config = dict(
    n_layer=12,
    d_model=384,
    n_head=6,
    n_kv_head=6,
    head_dim=64,
    d_mlp=1536,
    vocab_size=16384,
    activation='tanh_gelu',
    norm='layernorm',
    norm_place='pre',
    norm_eps=1e-05,
    positions='learned',
    qk_norm=False,
    attn_scale=0.125,
    bias='all',
    tie_embeddings=True,
    parallel_block=False,
    extras=['capped logits'],
    init='trunc',
    init_std_qkv=0.0322,
    init_std_o=0.0,
    init_std_up=0.0322,
    init_std_down=0.0,
    optimizer='adam_variant',
    lr=0.000718,
    beta1=0.9,
    beta2=0.95,
    weight_decay=0.0,
    lr_head=0.00539,
    grad_clip=0.5,
    warmup_steps=419,
    schedule='wsd',
    decay_fraction=0.943,
    decay_shape='sqrt',
    final_lr_fraction=0.1,
    batch_tokens=[32768, 65536, 98304],
    seq_len=1024,
    doc_mask=True,
    train_tokens=349700000,
    steps=5451,
    dataset='wikipedia_en',
)
MLP neurons of a small language model. Each row is named by its layer, matrix (down: output weights) and neuron, and shows model dimensions 256-383. Each number is 128 + 32 x the weight over its row's rms, rounded and kept within 0 to 255.
A block is one neuron, or neurons of one layer that tend to fire together. After each block is what it responds to, as a language model described it from the Wikipedia text at the highest values.

L2.down235 [171 125 149 179 150 128 118 138 126 116 130 138 173 123 127 101 107 135 154 154 164 122 107  91 127  74  48  96 139 128 117  26 136 136 183 139 105 144 133  81 102 119 150 127 134 156 159 128 143 114 154 155 167 144 109 153 122 138 156 201 141 148 198 139  99  90 111 130 113 147 124 123 121 141 162  74  90 139 108 127 128 224 191 134 148 121 118 123 145 121  74 179 143 184 100 123 125 186 137 103 158  41 241  87 178 139 158 144  99 133 106 113  98 144 150 118 153 108 136 133 157 130 103  84  86 128  81 167]
L2.down538 [ 89 102 126  56 125 113  88 146 159 125 172 100 123 160 199 115 179 154 153 120 111 144 177 134 171 149 148 114 144 145 133 130 102 132 121 164 141 133 168 137 128  94 154 126  78 149 126 140 130 140  82 133 154 152 108 164  97 106 129 141 119 159 135 119 151  81 156 131 234 213  98 154  99 144  74 117  99 133 138 136 102 126 112 132 135 135  85 166 106 103 120 178  54 122 168 128 122 142 144 109 102  68  88 109 146 141 191 125  62 120 109 150 155 105 130 137 172 127 140 152  64  86  90 170 109 151  80 118]
L2.down541 [ 98 102 115 155 101 133 154 152 126 156 169 183 140 134 129 132 160 123 122 141 117 108 117 129 203 145 132 154 129 117 139 102 158 138  85  84 140 101 144 103 133 171 106 119  81 109 128 208 152 148  63  91 197  88  96 137 115 152 130 142 135  81 156 168 152 136 178 148 108 124 102 178 122 116 145 117 108  88  93 136 121 100 133 144  83 115  81  81 133 167 162 188  92 149 132 147 106 102 113  84  62 119 121 139 110 106 143 109 169  92 149 109 159 120 114 107 159 161  77 136 103 114 173  58 120 110 121 123]
L2.down543 [184 147 138 140 119 148 124 119 134  88 173 176  68  99 139  84 159  96 127 150 184 163 100 110 113 107 153  65 111 160 106 160 133 128 136 141 134 161 192  76 209 163 154 134 114 142  74 141 111 144 108 139 117 150 160 104 145 167 138 115 136 103 115  94 134  97  89 168 100 124 169 152 122 169 175  87 105  94 187 143 148 102 131 128 165  80 180  94 106 163 191 149  87 128 159 136 151 153  95  86 124  34 141 133 116 112  84 156  74 177  76 153 116 109 131  75 190 117  87 147 139  78 109 189 179 106 130 112]
L2.down624 [127 120 134 107 131 142 152 132 104 107 160 119 120 152 147 115 142 181 122 151  86 121 123 134 179 133 131 118 167 209  86 117 139  86 102 123 151  85  86 140 108 155 180 198 132  74 138 177 137 144 115 148  80 136  90 125 157 122 204 148 177 102 124  69 102  82 117 120  93 102  94  93 129  91 181 113 126 130  69 174 122  88 136  90 179 142 110  99  96  84 117 148 111 200 107 156 180 122  98 130 113 101  94 149 112 105 114 119 131 148 134 143 180 156 102 136 149 119  87 141 108 172 103 125 124 143 104 128]
L2.down673 [149 140 150 168 127 161 103 140 153 160 117 139 141 147 116 136 104 197 117 116 123  70 157 157  98 123  94 100 140 106 135 125 151  97  98 151 126 167 118  77 139 185 137 127 113  94 128 136 138 161 153 132 112 174 123 122  59 118  93 119 135 128 130  68 141 139  84 135 203 140  92 125 101 142 130  92  76 131 146 142  75 151 113 150 183  83 114 118 137 138 153 106 164  75 154 146  96 158 112 153 118  88 162  89 139 187 123 159 128 146 123 116 143 128 131  90 126 123 183 135 126 135 159 153 132 176 169 137]
L2.down728 [102 124 133 108 151 110  96 114  86 154 113  96 102 123 155  95 110 139 125 134 134 131 157  64 129  80 154 168 152 124 186 102 140 159 186 103 187 120  88 196 108 122 165 131  84 165 130 157 142 155 150 163  73 115 143 162 165 106  29 141  95 141 183  86 150 161 117 121 174 126 143 156  82 160 149 117  88 180  82 105 148 120 137  80  92 152 124 194 168  79 156 164 187 200 124 126 136  62 113 158 138  73 111 128 108 179 164 114 138 115 136 177 204  74 122 138 159 181  90 127 107  90 138  94 127  68 182 150]
L2.down769 [160 107 153 166  95 122  88  87 120 137 116 131 129 121 147 123 193 159 128 161 129 133  83 115 133 145 112  94 121  78  77 164 117 179 103  87 104 173 125  95 139 167 156 121  77 127 132 123 171 128  99 122 183  94 130 136 145 113 117  38 167  97  95 177  23 141 153 180 142 127 129 114 148 119 140 173 186 125 109 130 116 112 149 164  93 127 160 150  93 147  89 119 160 135 158 129 157  89  71 111 110  46 135 161 108 150 158  84 110  63 138 116 111  99 103 138 182 163  75 136  97 155 113 182 143  82 104 106]
L2.down885 [131 105 140  83 112 116 161 124 111 151 146 164 119 140 165 109 131 126 173  84  91 145 176  57 136 125 156 136 155  69 175 142  99 105  73 102 139 168 151 121 166  91  55 208 176 133 107 152 153 139 120  96  86  90 140  83 106 132 104 108 126 142 137  97 148 101 119 115 164 120 108 141 128 124 130 156 100  65 153  80 173  90 115 168 144 121  98 125 131  85 130 118 141 143  87  63 120  84 147  92 159 155 128 179 138  67  67 161 120 149  46 135 132  94 115  61 166 177 147  90 118  63 107 196 154 125 119 128]
L2.down998 [146  99 103 146  98 107 223 148 186  77 120 191 132 152  92 121 126 177 163 116 107 154  98 126 146 152 154 127  96  99  56 137 107 130 108 114 112 134 120 127 134 120 135 130 120  98 122  88 113 136 153 169 197 105 100 110 171 141  93 104 152  29 169 155 124 142 135 105 126 116 145 116 115 114 127 125 133 102  92 146  99 146 178 153 149  89 158 129 196 115 120 109 117 129 121 108  94 154 135 138  69  52  68 161 140 106 138  94 130 119 115 166 170 160 103 130 162 138 130 121 154 151 166 158 177 162 134 112]
L2.down1011 [121 115 166 181  90 125  91 102  91  90 176 157 162 154 149  94 136  91 116  91 131  93 134 120 175 141  83 173 115 117 145  60 145 152 123 173 107 123 138 146 134 136  90 129  94 131  65 121  96 193  58 154 162 157 138 123  85 137 136 126 158 142 153 125  76 128  82 150 127 130  77 117  70 114 100 127 118  75 111 116 141  88 158 138  95 129 163 163 155 140  68 195 154 173  99 163 153  85 126 176 114 132 142  60 144 133 154 135 167 128 160 123  82 104 118  99 115 179  80 186 132  98 174  77  94 136 122 107]
L2.down1044 [147 150 116 200  92  74 128 156 148 116 138 216  98 103 171 164 110 114 182  77 127 175  97  89 135  60 112 116 176  72  70 134 159 112 100 102 140  64 192 159 142 125  89 140  86 129 138 104 158 188  84  82  69  90 142 114 129 128  64 122 136 134 131 118 167 146  82 169 130 109 143 167  68 109 140 102 164 113 141 167  71 114 181 104 166 112 121 135 132 137 138 127  68 176 174 146 119 139 170 187 108 113 133 131 112 122 128 166 117  84 115 143 138 126 109  65 101 166  93 132 197  73 161 153 106 169  75 112]
L2.down1138 [125  93 110 155 103 108  55 108 166 124 122 143 165 138 147  83 133  94 106 148 176  98 163 165 103 118 132 127  75 109 130 159 103 151  81 155  86 164 205 146 167 119  97 194 119 114  98 109  99 115  94 109 130 120 125 128  96 132 114 114 138 111 156  77 142 136  86 133 174 100 160 104 147  77  69 194 116 174 131 151 120 193 127 164 181  97 121 129  59 113  96 125 127 117 158 114 130 164 147 136 117  48 174 122 142 173 133  47 163  58 106 117 117 122 129  88 161  99 112 155 142 144 146 145 131 156 159  73]
L2.down1231 [117 111 141 116 134 130 138 101 160 178 137  95 197 104 136 153 128 158  73 169 115  94 107 139 118 144 131 144 131  72 148 130 151 113  90 203 128 170 133 157 127 171 118 123 149  97  67 132 124 107 120 119 135 160 158 114 145 106 111 164  80 107 149  19 136  95 159 150 176 145 116 143 158 215  84 104 181 108  79 106 131 193  97  84 155 104  52 119 138 183 159 106 114 106 159 141 134 221 189 121  98 125  74 115 171 122 150  64 143 138 140 114 140 125 136 123 145 158 159 105 125 134  94  91 137 159 109 123]
L2.down1232 [147 115 144 125 101  54 108  88 122  78 112 110 132 164 170  86 128 134 111 200 151 144 132 116 144 100 122 160  87 110 104  63  96  99 138 155 149 107 147  84 136 215 209 131  85 126  83 178 173 120 135 112 187 119 124  87 137 138  96 128 111 169 141  90 105 119 175  73 145 110 155  75  82 135 156 132  92  91 151 153  88 150 168 152 133 127 114 173 143  95 173 190 127 182 126 173 160 135 153 124  87  63 120 116 141  94 154  98 111 113  75 158 126 129 141 148 126 176  91 140 133  56 113 111 125  99 106 113]
L2.down1251 [136 112 123 164 132 100 139 113 160  86 151 176  90 161 120 138 115 149 125 181 141 141 167 122 197 176 150 121 124 156 115 173 150 138 164 103 156 141 126  95 135 128 165 128 134  97 119 150 150 119 110 133 131 120 132 185  98 145  44  89 166 110 196 107 133 129 150 115 102 158 116  83 136 147 165  85  96 134 113 153 108 119  82  90 102 106  99 183 101 138  56 183 108  96 148 120 155 112 117  79 114  95  84  94 112 144 192 124  89 159  72  97 140 123 108 138 186 184 125 100 157 113 151 133 153 144  42 154]
Responds to: Sales, costs and awards. Word-start tokens on selling, money and prizes (sold, cost, prices, currency, medal, awarded); also verb stems like react, convert, and č/š in Slavic surnames.

L4.down649 [105  68 142 135 135 175  86 156 126 103 206 137 141 147 121 223  91  31 132 103 132 142 131 124 122  90 153 153 195 125 189 105 112  95  78  81 138 174 120 137  99 176  42 162 117 219 123 147 124 170  91 102  99 126 109 128 125 142 117 109 120 103  85 115 144  94 104  62 141 152  94 113 169 116 124 122  84 170  87 148 142  53 145 132 112 150  89 108  86  66  95 193 135 143 172 162  91  83  81 141 133 108 106 122  67 135 161 122 181 151 164  50 105 121 129 138 110 121 185 171 141 146 141 172  86 130 161 166]
Responds to: Access, flow and similar nouns. Word-initial nouns, often the first piece of a longer word, that head a phrase and take a following preposition, above all access in "provides access to"; also flow, request, contact, away.

L9.down751 [150 206 129 153 128  98 111 131  99 127 140 111 150 141 132 189 153 159  89 153  85 165 112  78 113 103 123 123 145  74 144 106 145 102  91 161 115 194 137 111 146 182 108 111 110 107  77 141 147 126  90  92 186 130 123 127 101  72 110 200 122  87  94  75 133  89 183 103 169 128 107 109 161 100  62 138 115 127  66 127 186 125 109 150 135 139  97 119 129  89 132 155 152 118 124 160  76 141 110 183 174 182 141 145 129 117 100 144 152 159 124 143 113 121 152  92  12 158 105 171  97 166 129 115 145  77  39 100]
L9.down864 [168 138  86 186 162  82  88 136  84 169  79 116  94 115 112 176  84 148 108  93 148 108 153 122 147  75 151 174 161 102 142  89 113 151 158 181 142 158 158 146 175 111  79  90 158 150  80 196 151  78 107  97  47 181 122 136 211  88  83 112 136 105 180 120  95  88 160  84 101 116 116 115 115 147  99  99 143 108  94 115 126 133 167  86 152 141 111 113 150 161 111 179 142 145 138 153 111 147 160 140 132 114 149 159 176 131 142 156 121 146  80 138 153 136 118 139 105 162 186  71 138  59 149  63 101 128 202 159]
L9.down1023 [123  85 101 101 140 122 100 138 121 121 105 119 147 109 122 117 194 148 106 127 153 133 170  73 153  99 121 126 148 127 165  71 191 126 165 102 142 108  92 156 176  90 134 130 106  66 128 143 134 122 146  95 167 103 158 120 128 124 144 139 196  99 105  79 160 134 122 164 155 106 108 133 179 171 117 173 101  85 138 114 112 136 145 169  98 130  98 118 115 135 131 172 154 114 123 126 135 108 178  95 114  70 144 115 108 163 186  63 137  98 152  88 119  65 116  82 220 176  86 135 131  75 131 121 126 147 125 136]
L9.down1222 [134 178 153 102  75  37 106 121  79 156  92  91 138 172 100 123 128 160 103 102 149 122 139  42 145  84  93 123 133  88 118 131 149 130 125 102 149 115 156 159 158 155 124 121 141 128 151 139  75 140  71  99 140 127  97 149 158  89  96 102 111 105  75 126 123 136 171  81 105 125 110 139 148 113 180 134 105 171 119 146 183 122 154  59 157 192 138 110 116 125 102 129  97  98 130 155 102  91 130  95 195 192 133 120 177 119 147  86 109 142 123 165 124 123 130 157  61 137 109  98 137 162 131 119 115 104 131 166]
Responds to: Word-final suffix pieces. Final subword pieces completing a split word, mostly inflectional or agent suffixes like -s, -es, -ed, -or/-ors, e.g. recept-ors, invest-or, track-ed.

L4.down531 [ 76 103 111 158 141 109 106 152 117 115 164 106 108 131 139 238 126 122  99 127 157 131 102 116 126 115 113 122  96 106  99 122  95  97 125 129 104 172  91  89 137  91  82 163 148 149  87 143 162 148 121  83  76 106  42 158 120 128 135  95  93  83  52 104  76  92 165 209 149 209 123 110 106 174 105 145 105 114 127 124 120  75 129 130 142 157 127 151 152 118  84 176  97 199 106 147 117 126  92 117 100 129  95 153 128 145  75  66 115 115 142 151 196 127 137 126  87  96 144 142 118 122 125 193 104 131 153 114]
Responds to: Noun-phrase-final heads. Closing nouns or suffixes that finish a title, name or compound phrase, such as Modern Family, psychosis, Civil Liberties, King Cup.

L9.down700 [105 153 171 171 118 169  91 128  89 112 192 121  91 160 163  85 169 190 145  97 190  88 131 159 121 133 159 111 188 109 102 129 102 142 143  98 110 126  86 157 134 173 108 126 165  90  98 106 134 118  95 131 100 131 151 190 144 137 135 148 114  93 127 139  64 162 187 174 137 165 165 188 107 116 108 179 151 162 145  97 143  80 122 122 150 184  70 136 122  99 117 149 115 116 149 152 115 123 124 120 121 174 111 132 152 121 161 109 155 134 150 153  92 158 193  94 180 127 129  72 136 106 138 152  91 147 153 136]
L9.down806 [100 151 146 134 131 111 132  99 183 169 127 121 150 109 147 131 131 145  91 115 134 105 141 140 110 155 125  86 145 132  98 146  98 136 142  94  94 126  67 122 162 131 143 145 144 113 115 113 124  78 151  94 148 133  78 118 168  71 122 136 101  83 136 149 107  97 164 216 111 100 161  99 121 156 142 174 143 147 172 127 137 137  93  81 142 181 107 125  90  62 131  52 152  99 107 147  76 100 105 103 133 254 145 104 176 188 115 163 135 103 123  93 146 222 124 103  74 102  74 149 170 127 140 118 112 136 146  98]
L9.down1001 [112  28 137 169 149 100 104 117 119 108 189 114 118 170 166 169 162  93 106 162 149 158  98 105 133 118 178 146 134 127 123 133 165 122 109 132 117 214  98 136 155 165  89 119 160  91 135 113 112 144  95 131 138 163  92 124 149 124  74 163 133 160 175 156  61 115 143 148 165  92 156 110 151 131 124 155 136 139 129 132 128  99 155 114  88 128 175 178  84 122  80 147 143 166 115 185 112 127  74 108 149  59 120 158 122 143 133  92 110  79  30 113  70 153 182 140 217 156 163 101 130 102 135 128 106 108 157 193]
L9.down1487 [118 106 169 122 122 121  97 129 127 185 125 120 102  60 131 162 189 170 131 109 139 101 164 103  85 113 112  74 194 157 146 152 155  90 144 106  65 162  79 140 135  76  60 186  64 141 129  94 110 120 144  94 132 174 168 124 133  93 180  74 131 155  94 122 143 148 109 125  98 138  82 156 180 158 103 106 141 136 126 204  97 143 160  89 142 166 138 154  68 107 153 160 116  77  93 105 107 107 135 164 148 132 148 113 153 209 118  92 142 163  48 120 137 156 138 141 126 156 138 109 148  88  58 141 136 106 153 144]
Responds to: Abstract head nouns. Abstract nouns or noun stems right after a determiner or possessive, often followed by of, e.g. influence, love, faith, impression.

L2.down38 [ 93 124 161 159  62  66 135 116  85  88 100 101 130 125 119  95 152  71 148 113 139 151 161 105 211 101 113 171 109 132 191 102 119 136  76 126 121 151 121 125 170 173 116 154 101 178 131 176 121 139 123 101 101  66  97 116 113 123 141 141 137 106  59 140 100 123 140 135 153 129 130 173 121  91 149 176 153 200 119 155 143 141 152 151 105 145 127 106 149 130 117 105 172 155 203 162 109 120 121 187 126 125 121 103 189 159 124 117 158  75 127  88 104 177 134 104 171 151 141 145 137 114  99  68 135 142 152  89]
L2.down314 [108 113 113 105 158 119 106 125 115  92 193 118 128 113  96 144 153 101 169 145 127 114 168 100 135 134 167 140 166 151 136 104 129 136 104 143 167 186  80 125 130 110 132 144 164 147 136 133 110 155 166 146 119 100 136 149 185 135 126 127 146 174  73 135  56 121  90 122 125 143 113 181 148 155 184 135 177 115 155 149 201 106 130 133 112 148 133 148  91 151 139 120 156 146 150 105 138  98  37 106 110  34 203  88 166 111 111 115  94 112 148 129  82 131 100 117 228 198 135 122 160 109 138 113 121 156 107 145]
L2.down351 [ 94 183 215 120 159 110  81 134  85  61 201 103  72 122 179 144 210  88 169 130 165 102 119 127 171 102 155 148 146  52 196 129  91 154 173 156 105 140 158 130 194 135  93 101 121  90  88 162 158 123 152 106 103 114 126 156  99 162 152 167 141 114  82 174 132 168 127 141 204 169  98 165 132 112 139  92 137 147 136 135  74 107  99 165 182 163 128 145 129 124  57 199 106 121 158 146  89  89 130 193 154 133 149  99 175 119  83 164 113 149 136 122 115  93 147  85 137 131 108 120 121  68 132  49 104 152 115 104]
L2.down424 [140 117  66 133 130 155  94 128  79  78 114 113 124 150 189 113 153 114 112 128 121 148 111  77  99 104  86 101 125 104 146  89 124 113 114  86 116 105 118  79 145 145 149 137  99 104 104 118 181 151 111 235 122 118 111 128 111 126 126 146 119 143 167 118 104 153 116 109 194 127 199 100 135 113 190  85 142 134  64 110 113 145 175  97 125 204 134 105 119 169 175 146 150 120  96 108  93 170  53 148 101 117 152 130 137 145  90  82 100 128 100 166 119  85 162  98 172 106 150 126 132 116 136 141 149 142 110 141]
L2.down450 [128 137  84 123 125 131 124 159 140 123 109 153  83 159 105 139 128 189  98 110 149  52 141  28 117 156 162 111 120 153 123 117 138 118 130 122 124 112 127  85 135 137  72  81 105  86  93 141 121 136 193 130  93  99 150 144 140 157 152 208 126  80 156 137  95 111  94  84 128  88  76 190 161 175 168 133 106 121 135 168 131 147 153 152 230 158 163 134 163  88 115 177  50 136 157 135 140 196 136 144 135 111 148 167 111 146 164 109 153 120 111 159 136  88 134 143 140 211 151 154 152  91 176 151 140 107 145 157]
L2.down623 [168 169 150 140 149 105  92 115 115 169 161 116  71  78 125  67 140  97 137 187 100 112 145 158  93 101 145 169 150 131 150 124 122 182 107 171 124 185 147 114 165  57 132  49 125 100  83  90 102 109  86 147 123 171  74  98 133 132 144 154 170 158 149 143  67 129 100 143 136  97 154 167 183 141  85 125 102 122 126 163 168 139 114 149  73 119 166 145  98 109 107 161 120 134 142  64 129  96  97 140 142 103 177  82 126 132 146 140 137 112  99 181 130 168 121  93 165  93 107 101 115 134 119 155 158 126 165  94]
L2.down795 [101 137 161 155 158 131 142 173  67 103 121  96 145 150  90 184 197  83 169 129 106 134 151 117 183 104  97 110 149 139 105 115 149 129  93 157 156 128  68 105 113  74  46 121 132 151 162 141 140 136 149 113  82 126 117 102 175 145 137 155 139  75  11 104 127 134 169 190  65 140 130 126  75  91 133 127  92 110 133 138  91  78 161 123 130 121 133 122 139 167 171 159 139 126 121 133 120  82 140  89  95 157 138 110 111 117 104 109 192  91 111 143 131 167 130  75 128 150 136 119  94  68 186 117 108 124  94 148]
L2.down892 [145 135 138  96 148 110 132 122 176 121 137 142 185 138 121 125  98 138 165 158 146 104 100  68 109  87 170  96 104 138 127  67 126 116 160  94 128 135 107 131  96 137 133 135 102 128 120 180 109 149 126 152  87 127 150  93 154 136 147 122 147 106 107 155 106  83 110 169 199  94 124 155 159 118 130  63 101 156  90 220 144 161 181  95 159 171 133 123 143 125 180 177  65 161 207 113  91  98 197 159 140  99 119 101 137 148 172 131 133 151 101 160 124 110 136 159 151 150 176 178 147 166 112  44 139 154 143 114]
L2.down1119 [105 118 114 119  62 104 122 100 151  90 156 104 132 135 107 133 108 113 170 213 157  93 116 128 135 164 137 176 139  59 150 135  90 103 130 148 113 143 132  75 102 129 143  90 134 119 164 138 159  93 152  98 138 147 129 107 143 142 122 158 184  88  68 115 115 195 150 202 112 120 152 185 177 125 119 157 143 124 111 160  75  96 134 129 122 160 210 185 123 125 189 121 137 140 169 135 114 133 160 169 171  50 146 121 116 122 145 147 163 133  92 176  89 125 101 156 152 128 127 103 140 117  77  73  71  59 157 186]
L2.down1151 [120  74 179  66 165 138 130 129 186  97 114 105 144 161 118 113 111 103 127 110 126 121  81 102  88  92  91 108  76 142 101 153 116  74 127 126 173 147  94  72 105 132  85  76 131 150 132 168 159 118  86 133 156 101 128  92 170 157 107 159 122 138 113 154 212 225 128 127  94 141  96 131 157 170 132 130  76 130 131 141 126 152 132 159 140 176 157 145 104 165 108 115  88 134 106 100 121 103  49 155 117  67 155 123 137 117 166 111 151 106 181 116 160 148 133  81 167 143 134  43 141 149 129 161 139 177 163 136]
L2.down1314 [202 149 118  81 117  92 190 122 174  92 161 162 181 144 137 141 143 185 135 177  99  65 137 113  67 184 124  71 129 175 161  87 138 103 105 126  88  78  98 167 128 135 122 174 102 154  77 161 126  87 163 140 142 102 134  85 145 112 134 149 117 159  97 129 187  80  85 112 113  71  71 140 116 109 130  73 152 132  93 143  56 123 153  86 140 129 140 133 147 186  62 131 111 117 143 159 104 153  96 112  40 183 152 115 140 109  98 111 127 102  66 198  96 107 177 108 110 148  99 139 100 122 130 132 159 130 146 136]
L2.down1404 [122 151 184 105 124  82  64 107  83 173 153 137 139 188 144 117 210 117 156 192 146 108 142 131 130 112 135 152 108  68 128 115  96  95 169 172 106 170  78 136 120 163 121  88 165  87 156 121 165  75 129  77 134  92 178  73 112 120 116 205  60 116 110 180 149 133  84 175 187 187 102 118 116 103 163 100  95 150 103 169  91  70 111  97  85 149 148 186  80 126 125  90 150 127 125  71 118 148  72 191 140 129 104 137 140 143 109 189  36 116  91 126  71 140  95 188 102  60 112 170 115 104 166 111 126 179 130  63]
L2.down1422 [114 149 152 157 128 197  77 133 113  89 181 181 128 135 107  98  94  81 117 190 129 145 144 146 164 146 151 111 131 114 114  97 152 114 126 162  94 122 140 135 155 160 164 142 138 156 118 157 108 165 161 180  93 148 122 128 131 121 121 137 110 124  96 117  98 122 162 129 134 113 124 181 154  98 117  94 113 110 105 132 112 175 138  92  97 138 148 150 104 143 112 134 132 144 139 178 125 139  98 122 134  47 110 117 225  90 118 147  95 110 135 111  66 179 148 178 110 169 161 104 120 166  54 140  86 140 140  84]
L2.down1497 [110 104 121 154 123 114 117 169  98 145 188 129 141  71 172 181 150 155 115 147 163 132 162 129 197 118 109  95  89 139 147 132 170 150 125 126 158 109 167 160  96 148  75 100 117 114  92 126 163 129 114 146  85 135 170 105 138 142 164 135 177 130  86  62  90 152 112 116 108 118  71 135 183  79 169 108 212 167 112 165 103  85 118 128 147 120 102 110 113 107 139 144 168 149 129 120 105 176  79 146  95 147 103 112 153 107 171 139 155 154 100 178 134 162 113 115 141 172 146  81 134 140 150 104  92  96  98  75]
L2.down1506 [189 116  81  98 151 131  27  72 141 154  90 107 100 120 105 154 151 127 176  98 145 151 101 137 124 143  86  96 148 178 131 123 136 157 140 144 127 124  46  88 120 143 122 114 148  98 138 198  95 128  82 135 133 147 141  76 144 144 155 125  94  93 119 108 108 122 127  56  79 122 113 112 207 144 131 118 193  98 117 140 174 171 154 128  94  48 148 153 146 127 118 130  79 150 143  97 106 129 172 143  87 129 145 116 169 154 157 118 106 164 109  65  53 135 123 144 146 121 111 125 142 138 161 158 119 127 171 118]
L2.down1521 [ 76 117 207 150 176  79 144  84 140  69 137  97  98 161  82  71 143 137 140 126 142  48 121 135 122 131 103 114 127  86 173 124 107 137 128  94  93 153  76 155 178 114 101 115 138 116  82 142 146 129 120  92 137 147 105 161 144 153 166 147  86 133  77 101 170 158 111 145 156  87 123 195 120 104 132  90 132 183 136 141 148 151 143 123 168 155 137  88 202 134 101 130 142 166 194 115  97 141 137 167  91 149 165 139 196 128  44  89 162 104 184 121  92 169 148  96 102 113 103 176  94 183  85 152 114  90 148 128]
Responds to: Noun-forming word endings. Final subword pieces that complete a multi-token word, mostly suffixes like -age, -ure, -ment, -ation, -imate (garbage, Adventure, approximate), plus date/Time heading-words.